Part of a small language model's weights.
Size: width 320, 2 heads of 64 (1 for keys and values), MLP 576 SwiGLU, vocabulary 12239, 16.1M parameters.
Architecture: RMSNorm before each block, untied embeddings.
Training: a variant of Muon for these matrices, 8404 steps.
MLP neurons of a small language model. Each row is named by its layer, matrix (gate and up: input weights) and neuron, and shows model dimensions 0-159. Each number is 128 + 32 x the weight over its row's rms, rounded and kept within 0 to 255. Numbers have three digits each. A neuron's up and down rows have the sign that makes its largest values positive.
A block is one neuron, or neurons of one layer that tend to fire together. After each block is what it responds to, as a language model described it from the Wikipedia text at the highest values.

L9.gate138:159061125107131146146090096129088114105078109151115149142141083117131115149080143101170100143105109086168119098115125168170140119168142158168122115106138200111163101131139087106166175138194130110183106132129081107108078176132090187122083144111118121070097112193151117211128062117081114115129151157215124147088093146129112209066120117097121118136152129126144151125107100118140115102214192096134136125111184086110105130146172170120059165166100068097153121121131132133115104152187120
L9.up138:136160149117104125193126113161100129149161138113150171123080106113123203103146135132077102079138113147141109153112162144203172143104097127125142108119145108179102154135146156128085139168102091157127110139117102170146129098121133164095134123187137110158171128105180162196177092111079123126130152119142129123098148129215133142067184143108093125159141118152133161148103132122106091133199127119108132125135178166148148158088093120100130086194135135151065095097128150042109148123099100
L9.gate307:106100179136142146115153167136147160128149098143082131119112065057108126189114103109130124144152087131127091185102102169093110100101114141159176101107132180135174137147151172155101164075112136162142159092169134150118183099152132143105155095182208092170107167134124129158155100123116138165169121159116141102170184076131159137143156149143127108113109140176134140172140073147164124134122174085132114129090155102142050140171122151082136149137100105099130067112130175047105185077076106
L9.up307:179117149141140166108143127149128110149156127173084084090131106149142133136162187138163139128133139119095146116075107104188142124127119096134072189137108128116172083163122122181092149167139153128133107139102152108132091170109109193147082087147161127137114174172204099110141148133137096118127143096117141151073118170138114165122177049189108099171108137103177107116115087117084164055177137172204166100056088097092159128095134106156140138176143126129149133189194115119095197140090122
L9.gate347:158034085143105097096123118094157132124088075150102145153102107084143168183164082091147154113125121122182119106171196148133126155167149126111157125123125138082133114118169150156173128133101216104167102107156076128087150166111087127088195099181123159114079162099055124101132093140121149122129122188101157142112104116103113058064156128138210090123197130155124123124128112159150103158180106120149104172111101122163183126063144170122192172137117132143148119153131159146075090135052125
L9.up347:124151062074111143116153221131107171120106166140115184161153115200125164112122108104212124175161181147100085214171146113192152074134105104151127168092220116169113137148148112115122116109127128164125081110150148073107163156130088092183140111102153145093103148105121113127148177133121077147158185143149154070165068128082148172150164132111135139142164118148121088119161124178143123103124152129139170086125116108161154103078134109166180180132179161152107144128126131159115166086168137
L9.gate491:163111143079063173106153200158101195106109118154107109158141115096181137153122071175127126132142129151212156145098109132135146132144149097152088177149103191136132110124112106148078196154143122170143105146119112178099100154129110169097119105157178104105104160121117127106171150128145109160147147136146158121160150138107144145097153128116123122144122108152114114132133082161162084086175182125117143078180115087131127149127141131180144133119119107108191132076159097059100137152169136
L9.up491:102103200113204182138161109103127103143066086168143180233130140137123127198084142099142142115215155097099127129166160167124140098162117154111125115098146160126114134175152125219107135100165151131157101108109118166126061156157116123065134108151129124157086128082146182162175059135063121149163137151155133112129099073118103143087208146165122084148168107091072122092084103108138105090073150128115130084102129125137133075110158123156110143157124136134137102123090090150140125132136148
Description: Second token of a phrase or split word that opens a sentence or clause, often time or discourse connectives: S-oon, One day, In all, As such.

L9.gate8:171168124103140166121089116161083096082130074075121143120141206209130188179110131052121150082190171194123079086120177133094089136153164050171133108122069121094180139101139148123130072168158100110167186131060189107140210124123110144131156133136186133074166120150127116146135187123133159061156145127147135132115106126138183164104121107190108098141106116152129140150107118098129140109154132158143153169088101160100064125128083158105075177127125101166150150146147075159121102128104120
L9.up8:143087121160101074083178108124155130121141128162152171181178160170135105104097100135143159157157109110154138172144090107137161114081153154165136175111133098133193082145155145112130111125088135128168130166164093041141060107116124127150098133138169120150129143134137135101141137135102187126147174084101136041162145098161106116103124187095122143123159074074137077153149045082116108057123156117134071119160156108117113161121141176186150181158138114133183167140182112090115091182145161
L9.gate94:138177075129121130118121165138087156094104115064179105106156143122114112192109076128173128114210194122098195156141136102153150107187114117119152181125121107122150127178149110114179158132103167172188201150112121165131158097145111168101128141108104081100125078166146103178168121117124120123103146143116179152185136119107167142107129129174133114071169121150168134077102128124108063108120156091142107142140168132148141137164081178187040135144098133141095071124175109154127147117154108
L9.up94:105160026104086097168125113089062088129129148095151145050113110143177153135159177123164103122167127143140154101138140067146108071153152120127129098135184134173143087149122152109167127109132120169132110093114147128146172104122084167116117130120094042124129087207148144127076145051111108114127122057153172089105125106150154104094110148133101159100119111093112117148147074099182101139079111125104094148193108085112080158110037115164096136089114113149119119149157113115159100183158104
L9.gate119:126070142086089089170161170131116112170144129116103129148172112094133127157126078182139072120120100161156144132150141171106134135138146188165135167128089195180107076143123087127171210113115138165106157187092158201124143149067175147132132153152129166137101149105137150127159072147067094130117151125103076150120157106114151210107177165111088118157166132135124116123033134150107063145136172072137141089156140144146147107140137136113159178125092111064098071101082090108078174097147140
L9.up119:101156088147230112117086124131077129129125114081102081129110114156118165151152130097110124074132024099154175084150120188170133110135111095104084118130131111131123167155105133131090191093106114154104113061144134089106118076133133140147074146110157140172131144090185146115127084042155107132068140108061144095156154139131187105114156102079174140077137136112111147122139127137094153083107161136171116158156135137081088170136145127128128149157162160140130159179095068107153122105139134
L9.gate343:097134153109168175129066125137138176138126091146124087142172132105095095109168159150132163151122122154183099170143094170103142120171120164153140111109098153145142123062119169135166093084106144138130160091131080090140101075157159138141083097169119141076160121170146166211124063125171114118109115094198182100128138108121157094149148112156145093116168181117099156137129149099098080124139113116160171150166199118136159154099108186180119124129202143174159094135165124071126144098125126
L9.up343:102121135140086122089107134121097126116063103117116167143141142130152117150041138104145126123143140113157079188168131073110131158143141148155178114122116151155126153167154130076201142146116103046155118128075091094136123070156087121172149086129121137094125126169130128134148045068119124160150186136158174130207092171069146093068118157139127069167180096139143114161134157086154090137159169160092133138155155120117072148107117134106058154082215099199145127145177122159130112138145127
Description: Fires on "to" introducing an infinitive verb after verbs, adjectives or purpose phrases: decides to, wanted to, in order to, difficult to.

L4.gate358:162142096112145154094104070123126161179113152103110141099130168133152093166147099167127096088081147125129129160125116111131171148148193202149070110161096112104085145209114098105116172112092184145136114102125107155137134108102127108158150112096166141189110096084074110171107089120050089127126173102155082118176176137126135139139183095102103081157161160132132159087160114095142167113135099142088165131083102065091174199103091150121119108188169233028147122118088153152119131184110130
L4.up358:102108162155187156135139110138166247148117109119088106089206123157110139142095098135137085079107140118105165103095123158096162199183115170147095131150125157051110115134106120100167169191047198162091091099132095077110109124110090111132090128083173143154144140168085114152091102102110102131171172136142094081122125099134111129112163169150136088096147187190073152099137135113122108163166090146121116152091112075104149145099144093116157145179217190084159138188086180062070183124118150
Description: Subject pronouns or relatives (he, she, it, who, which) opening a new clause, often after a comma or "that", e.g. ", she received", "that it would".

L3.gate13:118100103143101058152163103159131103089080111124185125115081173118163112148126162147108169184071112112082193183096078059178118171112115129152167148150109146111115141097154144095120137110133148137124075108156152157053114133161138104156098137144179132152170155087173131151121174153151151100128182175173155188137129161087104027124137084089106129129152060121110164132107122108051111133096070141151081135089148100117130163112121190124109145141168211160115115100160160087174104127145153
L3.up13:182096076144107132151154123164159114109095052141168179140038185157185053154108116098109058127133112104133123155072113134159134141120119118150131144112127137115158136130196120108095163170115128117148121076152130122084152129143155064133163142164171107136179136134055172142164144147085095127123174147138149135144145135144098105129120126138133188117124153104154131094111073116091116122102120136183116175135140118089132162133150191150087130101157132184150156124123145078180198121169175
L3.gate48:097120088115164123137156154186140108077106098124173105112117129136097107162191140124112174145087133149197092128123105121146155176121107073133203100202098144130137121107105111118099156139165054140140117075089149114185182140082104147126080115137132154119141153143098144101107140101154087124107159147158153168107178166154115124108136083094070125115116177142154132102167088161162136093153152180146125080098084145105134105153119180125149101101096167088165121036116158109079172128112139
L3.up48:102116153129087134084126136135086168147106132056162090132095127169131131091153132077142104162197143156037073119153113192144107125119092151140130141101105116084142134191123173156063142062138162136145100109139117180108110128135133163112128122118140111095110093107111157171099144107150163116152170130088133087094048090077122139159116124136144150172152021103129100130131119178086162132116119108126120122157137177130089167106112132127114097199159184194151118123143111157120092176125153
L3.gate235:184165111126098142181152157153089114100140173137156198108092110123160100073153177131123124158224140101122080131100080136182150183100134114132105133147117148207127145114125113150140188075172126137113107070146160121084126132125169096143133166139149078124154123142154142139143174186173116123134094134139163149157132130110039126176155095081098166101109097145159116177075162109064114182144075067118144128129134097158104143107121114134119205088141194088091157072174167138102147160121177
L3.up235:187135095136116080179148200167100118069114146126203185120083112158118130087098138110136138172180142095100091145099117151185154196089125100117114168149136134138146168108129085145139140095166132139083132093151160162090093134147163144168129164118141129133174107138162140171116156149141128117127092122144156126150148141079068105164112099061078128106140085099160140197061158057092129181116094043137166120115138122136090175113147149134131133138153211125150139100161108121117174149139183
L3.gate384:147112127152125092097132074121172118051097107136067139091074157110149162113113124143163092128087093149097044154112081089140132165157174126173062133144102104140130155190121155148167126180156159132089105069130142120103126130035090053113111133085185162170133134132075145184117142095079109154168162110182139133071144126099149168178125107134117105152161134116127153119143164141112114201171086136115108143057155113090135147101144159132144121107178147045190120126103107100144136163145141
L3.up384:171148123118085123099171087153170118032084124140063104091071107126144167110102178150133114106109075142079085167117132063132148159177171135174060138154126129134151147163144134125159117191151152131079118052138131108181106119077073054096098133082156121174129109154076136162115164088048114123189165126165090113129129137093161129173131117098139078146138131123126154090162159128107111211155085119149120148091149153121086154126144139084128104085158123061198134102078090115144171140162155
Description: Number words, quantifiers and existential "there", often at sentence starts or in titles, e.g. "one", "three", "There is", "Some".

L3.gate42:147135121134117149092096147129128167110158122091128165111063173128135114100105174113135107105079147100147159123091087106176140148088130168116099181124099141139086153130115108126049116068182107115172126106107096138130113127150114127083139165175080123157122212129189107125128106133177105118135158155146113107203177123144124158042046143079110114114146091123133099114103124165125056072141113143099114027100116173145084138143153153157123143137079173109119137114078172117198147122143142
L3.up42:067127103102145103114093146174143217125165167114108082112081135167114117166129155175117071194096132077159145119114108105162130167095115139095110166117152144097083129103096118139113170147173098118150174097093129096133119118164113078106133132178020163145082152123112137116116091176131113117090155119150045164169127128128150087115093143095158091106160098101125151107112159178101046061137157131096147077092073156123114159150183177111105144155107175098051124102056149069217122073172119
L3.gate115:084176181158130146047122117159120165147132107172115109121115134121122167194144167118113112169173125124103103117129133112139131182180107102127145138138170112090088149125074185142101120096146035133135085095201139069118189119098141159138130184136140153119110113100102159137114111180141171129156129182146124122120128111141160137148100090157106102129118082090130042154141109126184092126104101147038056052118131142122074154158107142080102107171116185126144115166128167157115128092178174
L3.up115:110191141135105153049128130113097104134072130138118137098156082121106138141152150082157151153107130090140086113177138079128088145108113130165110139194154145156082136135090169116087122091167085123127118125159151122109130126044154175134209138150174093123111145058160098103126033172078120116158141169129158134161141128169118113146120123167106104114083113128123055081172117150085125124183135121110120106090129137148086117129120078163118061098093153085137102155083134142199142098121085
L3.gate405:101118169116134133082090069107125117127137120153058143122090101115103114155159100105119138178087112135124171159095087121173092171174110097101222178174076131074133138119097117115101156066142162116110152106139145093104120128085088110170115099092135153106150154132086092186128164101104088128117088138164170096145155148101117092139131162114094161071141115091136133164130076111095167129104066174147102112126131153064179115120091081153079151112140195149074155083132177105129066044124137
L3.up405:112099153139171145120153051166153076159099071090065083107137112139115159130236146155103199126087124165119100134152128131131137127117128116173078162109106130120110125132143124198103135157146086120137173167082118081116180141087125123146128153151150143138141095106138149137154106139119182094091152167154095190127123073136171156084152125153101122159189083168127068153172153136073044126140119146103093110170099146127074077152115140132155128119170143107091173115118202111140156121117149
L3.gate481:107109133133126103119114083114142076185164157075114069113088145177113129130186189128128117237161145079130113110135078099129140164091101090183170129119127142175117101071106106102105167124131088127100084086166109102121131138112083122141149087124166106127100148135144154121130112154085149132124135141006120110151194115156172088099122121133088067111194113113139149099082113106102075098169196147102102094112135080199113141123163126164090114145103153109118097109127177097160191141105157
L3.up481:141105113115121098126137116120127103179071148089103084100060146146113145078174149075125084172120158046146165115118128109133114169088107128179145209086078137106112114134088179079113130131121118112111079146125102159169097134143107132140159107157142078134135148148165099146093117191078131130113129128053122119177155118117142126044114174124069101122154121117137127113106141108098128105144131151057080124144132145184154111112100175172069098158092163125160108143114218079160144157138136
Description: Mid-word pieces and plural endings in taxonomic, biochemical or technical lists (oxidoreduct-ases, ins-ects, F-er-dinandi), plus passive "described" (is described as).

L4.gate191:123137064109117186117143142119193160116131120142156119126150103100122150154099126135175103176179111143138127167150156161171156132196081089106115175116163082154126120142121075103093122173042150137087103119096154113093160094159085134096180087099140080106112106185107114083170144130149088114125117107144122106188221137178102160094164105083162128113123156101139194105125117104120163125114126060170224113143161137103160126099149121142148082139098113132116139135134101082085227154114131
L4.up191:093039110166118201135132137127183118144160116158118107174122128054127092159131126131157150192099115162116075137098180120167098128159133087120161104061126138110162136125128167110121106131107116109126090123086119136121090121149118147085187105125137076112103148108106125082137092101108135134104150141176111069155136099137143151161124133151158154068092193118132149157094077130126155144123188050130116126163111109133167138129133109139117113091116200134155151118115128070112151192069158
Description: Nouns naming time periods at the end of a temporal phrase, such as decade, years, day, and seasons, plus year digits after a leading 1 or 2, as in 1949 or 2020.

L9.gate93:166130130178102071136116119144140138158090089118067108148145132111145141065081085125160106066112190172142120135103078097121093129141142206163115196129089133179146148103167072146095149169146100123123158190069111174135055136099139144184098166100132155135115121122129101105120141127158148135105139127134129106129129142209130072164175161083143093077102101085112129124104099046121133140181111122157192132158125107095112172119150106133151172192113111091115055141093116127144185142167102
L9.up93:088125167073170118130197184161106167151119134105089148080176144132095153137142141123107156181107144162094105189174152092180135108127131100125131083192166147145135096184113146130139198129103082123183100147115161169121126115073141116155101111177140112150134085153143136118117087121132140130137126128150194133051111102165169187044157168158066076096113098132173124188121147169113172123186169171166096111108128130111105070116164157236120124124152168104124075051137121186125153102095104
L9.gate399:063153158161158114077162137116120165106078079135102092092127179083103077127071097118151158144146162103147144148123130183098171152099137101160075166127131114194181170098155163125096131100188092132149168079105068096151147117161102068121152081087125140175188076128124084110091091117167139157124176133173124133170133110131110120140110139087116106111148107117134139097131102086122068067137171090110082198076069201139171107110093100098106150092149066163095082133099116055165154119099127
L9.up399:133129110130128114101126133118186097146138095071108150104131121123085099133151137059170101138115072084154111214177102122123129102136158127181158136091152159165123133123186110115117157095185099114149132137126123177086166134146131132084103137081199101133102085100140131106126208161170117182084107114116154078142085132141114142080117178133160097065161190121099165081129184115144087113104112116176138181085071090112143038112152065183095153118133167163120027087114128132198164144147103
L9.gate403:147154142135106176204109153132141115124121144115153045105093132091159144149112089145131192108130134180167119180118188109155098174190143096171107129101123154160164168094077125086091113122132145188137120124163132102180149198071137148098114105080130112114153129112141156171099188202104085139144144156121106125174034117140104114141088149111108134109149154152132168134163183157159190144117192099090149147150157102201145159131135154141126127101144117109168127167071132092076137129109116
L9.up403:112119134125119188195124121112097139128190124087135107095131121092168137145076103106161223152119098176121073131095139147140094163127092091140154138111203139139135146110092136103099096130132112139137103121138133070164187177053144137125123066070107111131126146091119130156034104192067109165142122167175128132126049147117123157176112112157143135117136128090106161139136162152137167130157178113131186140121167148165169147068110149160131127109110163077167160160068102139107161126044145
L9.gate431:131107151106102104101101157140180121096143129188134090139154122143060141155138045102124125129105057152159197160094113164113133078205146128147125116117139120171173101054110158096131048104138176097086109088174158111153086132163186177118060135111118108119123121139108126096091111134113113175176130126096163085142104109142159134182186156108106150119115132084055104052110132148124123079148162054073120165146138139117125141127142080201159108058143121072165073167154077175128122103096091
L9.up431:086144101119151165126162118131160167164148154129114135175087119193074153114165178115089075135099118149096023158099093158132159133155090094135148139122099120127103126133149121133137089141135129112129100180145066150163107164161095072116117108126141171119111123141132141066185132135160112142105162164143118112133145191184169162137195119129142097076150090127106126119070208153104107129134182163143157157084153142142156133052095144111126148087127171133127072133151142108076124131066120
Description: Inflectional endings that complete a split verb stem, mostly participial -ing, also -ed and -s, as in show|ing, claim|ing, present|ed; occasionally object pronouns (him, them) right after a verb.

L3.gate139:164126164140111173158040179145125154136083140114151131112111144123116120115123097105062096121133096116090113125139193071182145081175131093078083103058107153076140117210099137190162091167124102160112093128116140106116173137097121110100181132157136126137130132163127153111110128118167166128164125193182084181144081118090125134087132156173086124150189165147150095055097123137064102180104114075118164139096102088135120146029117113107158102166096063106154119118120169091115082108119120
L3.up139:143070132146129159054112145113111111191146143155085143109073118148117083121101118164103147145160163138147094138168104081182133111174095142114171153063132149118098117201122114118123146136175117162084103170116095071159149143135092141159186057089091099150103100127129105168095060121120123131109151142131115138124072087097136114080133126198095127130200187193135106083148081130086110087118141084091139157191099125111178101104129086152156114134186129102143143143110158120137123111143111
L3.gate149:134111124111166104190102118108114153169130088030133146106114164106117098137133119105130196147127148164072128127105132159175146117087102123149147184103150142153161112135139118141092124133151118122146155122109130125096089154093117125161089077149158122139158132164177105147116128160148057144154141151174107049170077094080104222102136101062078138053144117127112104199126166162152100124113159128084103153116191139123107204109078126164128122146117208123163119158078127102132122164106098
L3.up149:122113145139149082170137111109105156140115109044116135108077180115132136142149119077128225142136120165095074128135147169194143148119077124162150213106151118161188113115116159141079107121137092134149156081116130158107084143114082131116086067141186123159164130174172110132107164120195076147133142172160164091135100136071119217092098126116097129093139118098118110177121135154168121118100146161067120158139174151147094213114127124164116114159128209116154175163087125116153073154112095
L3.gate431:058131147131144101200148126095154163110084090118165119137146102135113158165159064163162199175111145160097091162145129157173090121140106119159136122122127129085206103174110107145127106141116173124175157087103140106104102122107121081118100089126103083165122149194081146070098133115134103123144111145121128101154044163139161106155146119118152182135176156131128094175132186119133136170093204116130111110093118111142112152078128121162126105143096108166107137163069157107119135198076088
L3.up431:094132127119139098192132159108174162100071097121143126136181096161083153172143086182180208121118096170105111173168140171118117129161104121140135118124127127082179114152081109116162115177107180117155138118095118116131142134089135055090100115134120082173121135188095156087116137107108103118168106139095089098119036145165159110169159120110135170145157156137111097171104169143099111161127180141132127153103123108190129150083154095127145110137100137176123151142063151121096150184087079
L3.gate554:129190138174165121197209166124072121132097073109097107128144129174097108084184110137131091145162119113158121150108160145108124116098138157121156164174096112137076144081098086173102126175135085131156139169055146056073105123128109138099101103132131181083138153132137166050123176049093093137141065154118073189107105133154078115150155131098148130163167152093137161123085061166123186134099159112187143146129143144065119152161086135139125104134147121101148137108111104106140118123130167
L3.up554:084144131083125186128139084067069109146134140098121157148093187048129191097135100101160110098121100160174126162156147106126104116096142090116090128122131144135145155178191115166094136115168152134123137182087040147101130120124111149103183096138071090163123133068070103150117055076156112115143149181127083132154072100169185149108107157201134155113119133157122102139133116158130105118178166149137118155093108141091139115190159105167096130149132144088113152145118098164159124107096058
Description: Plural suffixes or plural nouns closing a multi-token word, such as gener-ations, contamin-ants, dev-ices, or vehicles, units, buildings.

L4.gate459:109134109102147093206075087122101122116137109078146142081084188143142072135150117089082181171119114153078105141148149199166175098115121137141125166154139145149154112123136182140082161120136121083108116090156124117107129181154077126147100101125212165156158089161157155109126154103165097147154121180125148051059031133106130177124119167132105111090110094149139138187112124163155137094117179150101111137125111155129148150096130097167133132154169145152149159128116157095163114155119096
L4.up459:165102101117141126164131115082121179117140124071139120138126166169148094137120120088143191158130130155122140136130174128208128165140075137095158158162168148164156132153165098139084111119162117070152122100135208182127104197163048139153137096104143149204117086115146118129137185146115082142101137161128155093144094173108117194143125136096082082080107076146085179192128164161113137100125178162106178197125162145159112132123144109158079084089112140164144128143115136106134130140102120
Description: Plural nouns or plural suffix pieces closing a noun, often naming groups of people, such as officers, people, students, nations, electrons.

L4.gate538:152147055145187113184143088165100140082105148098178178107128086164156153105093147094131168157114139089143112148151165151162159141110129117179123113135163083086177137089099122138147148068145110150140125152122170157121168122066127135142131214108098126142119169150118111176122168187141134130194097148094195138156173120115108169131140112090103113153123066109125121118096140118148153155138095113118182160077170155137122158077063202094106147104187116142150123154210112142068105174113103
L4.up538:136137123137155201146087110177114118130135110118128078065136151100150141105185134066163184137093151165152102115130136143103158179128178148057110148097103169086107141145151165098140126136107166160081177081138076136134112197121115132168088162172147171072089077126119117157152100100128127100149135141159152097106123169067188227130155069165117108119169107102133136107141166134146107118141137112166134172146107121157110155099121108051102127152109141146140092116097121094165131121078172
Description: Tokens right before an expected bare verb: infinitive "to" (trying to, able to, in order to) and modals or subjects in song titles (You Can, I'll).

L9.gate212:125136122167180135085166131141037135071149125087080129112177075117123038149098143125129100065082146163137146081114115129110170123056139162129157111067121152182170164120127119112124162155136117182121132102105181058126134120148132158137157115123169138130163104140104087143140186074078055135145099072123107122127158124123149146144142086141122099090094114125102130169135151165090120111120100123138104194080169138134171148124119107067121103132088102127207101158110143124105171134105116
L9.up212:122136122131180153155130119122111144079169130159087114080195142076168137150109087132134129136115173177089119148079141191132135184152165099200132133157180099112122131156128070083180152117065081157122109087108145091107159140088108109162158121076191101083129154237110165143105149064144084146155107118125141124134098087103167117118136138146157127119176159116165165123144147153135119103158139150092058149068132075135135114107146064122141129174112140123179121122157101140136168150120084
L9.gate460:154114111105148089112149096096149141130141094105102134115088152110158147162121140105207132096090081189184148143080116113141118102109161112227185101140083143158137139080117135096119131149192139128183119104113138148122106152134136187096159109138143114117065115108115143140092112096159058142112117182113098078189115131154164139144149102084141116045118153154102186075177154125141134153183148123116116140099142129176128121178204105134095104115093156164123122118097100132116130165087110
L9.up460:121138122092135092200105108118119102144146118125113112156142099088104086157059068067101103149158140182125110078124107148121130110070099136141175168118183083109130093143148162081185169109188071144191078144087138077129106166113098079157063104165131138130115153103080184155041123117146090131151104109092134089164101080135131103154132113066081164152114099141098148117123128153046127126154107102165110147073146121109157115105093119079154107139130143182125121124091139105163168104068126
L9.gate487:154098087135150108089071089188082109155165172123142168136111099137144104099122134090137160127109096184127102160143127148162169120156103123119105085132091125091135156110192139160120109185139136162097123125078120098122077194149109026101181146126107146138147128109142139121137154161085108103100135106137086133128173116112103088089118117121072099074148118159156156118141067099139212117142111127143121060121133130108141048127097163144144134086083157185110123087160193075114139086121157
L9.up487:145200118103176203087122115149155092107193144084160133098116152146137089138055133119141125090070128158189114176127094111177118122121158143077116084115130090121141103064168146109128137118191112103173107130073132154088136158099128141151144143111117197157081095151146138150156162124136121183165172045091148066136110124127181056138127106147130174129145092179169146133148140093085137111088123085112143105129094139118184103145064113129085082077131141117119145162134120089158075084102103
L9.gate559:156050126139119143134163159119141155104124125147079078152139151119127130128116050103092120162136112104078125194106136181139166124079155130101116136133167151155150113116133077088161145120083086126116128144157082134126127133072125114123160176152092161113171113176132049120198112084136176133140166107104160098186135102106144085085149149069123166104122131133144188146163105107113117169142159143176126125153138142110148173138139126089078093156110078084081090129145120071130158157091074
L9.up559:104145091132181116141163163121092090124130136147133143081150098138137101134109106117121061132102116157139153087132074142181153121097187164083144135126115106158169102101111089098144140123117090159148083142073176125116133101116158115129195125132144075070090147217123068065162150173103057137139125082120192133125136119114148121135123099120111158093157156090133083170069134148099172117184158172106129193122112159192162099121129133144170126119140126173188112130088087120152145139065071
Description: Nouns right after a possessive such as his, her, or their in biographies: kin, home, or time words like wife, residence, rookie year.

L3.gate25:119129108131116130181122068144078134136140209083119136123130141159145116118128181121155124127210085152131072169120121146083189157123105141167092152114169170107088123139125110126134113113105044149127180148168120096180159126113118050145037109120191188156151147143130131166104132113115056128178143120104142152131088093134148161092141107138078109080209165140109136159090109138135140089169141140116104164120140155104163169182173100107124147123096123183171126104121082158113126089196175
L3.up25:132112139121161128116133095191086148243175165153102131131148176106108121155146058143165124179137155144144162091056138169104143190149093149110189149164110118099100154151158199087163176119138214126147085141119146122146111132111075134098115106179157125128149153128144171157111147093148093117144192157133073096087104120130176127096170103146067075097117105107093183123132143101096146082117161141144148191105140145126173190122157110103133086207160200140134127137140143127129088156136134
L3.gate57:110119096123109110069120100120119054162082179095182133156117117118164123174132138116161119080161132164117154140149121136134087139122127178064075147191080138113108126165077099109142172125072201140094198126122119165080161143069097156158128136088134139142145161102122130138128100166150134148120103200094181153148137148116154105126073140149097147169123186108135099124098153124149086088129124144140084127168122078136192114134106182177122118106141134162062153142100107162148110146101116
L3.up57:101114112075093120105138124135103148159088198085158134135133064140138135201108083098161184069154138135144143190155140155103116121151096143065059129169075133080100159141120064091159151127099227158098217140073135182104093142069092153140150111078147142142153148108095135129126059163137094134186080185103152147172154145142090117160102127125081120140154147054157096151064150119114105086086114140175151136152124106147103102126052163147155076146137136149095124156115101158156096114139114
L3.gate76:142175078085145082098093113171139065179137094054168120120081103162151161111101188082076147089109164145167127175076103087118080122133150169098140108207167109203106133075139101100189089100134170136123119100118161086119160132150107150075183138105168109059113122137124102120043125040116099155139206145159165141218104177136104084110138132147145188156085098103154120151153099170152130172112143140110140160131126093093137140136111106111154085149105102096148164164128121110157135134088122
L3.up76:160117101124131075072096128167148059112164106128126113115034129142172151127130139134118163176136161112107082153096097141127080175184123144075126105133127128183147117179104113107167081071134111136152061116136146082087140135149093175106090126170150192066126195164104133157097098079137107130126139137119184102067100143115157081147138186152112135107104092141138148101191158165132161193151112186066149116133149123075147140164091115085163102150127130127115096173142130204114084143117146
L3.gate471:088063128159160136167144101156139118206133102082194106136136101169166090120147117085145118164082131133143186126117083127091145192087159064149125161091170123150108153102164113132166115177092170112109169084136089118097162109153155080137149162126140181142114146139139144190181132174115098135127161140140181152126100133108168137114167126158073126101168179150139159123102118088132057153102159168113146118104132103143084085130093137079140138188116150161164087117148147164154190143126154
L3.up471:157132123119154136095162116120146153146131134094131088146100090115176131109083111105160161121149181192132114213148106076115119155122138121161087171169147137188130130126128174108194129125150125139092127108122132146109100113167097098092113119131071146126127105114130188124139170151133140149212154119100145094159157129058132073124144107130137159115110156126141156088111132084045128096097164100142123146154146107128205154133093122158155161055173194097207123129100117111129117164131127
Description: Modal and ability words like can, would, could, may, will right after a subject or "which", just before the main verb; other hits are scattered.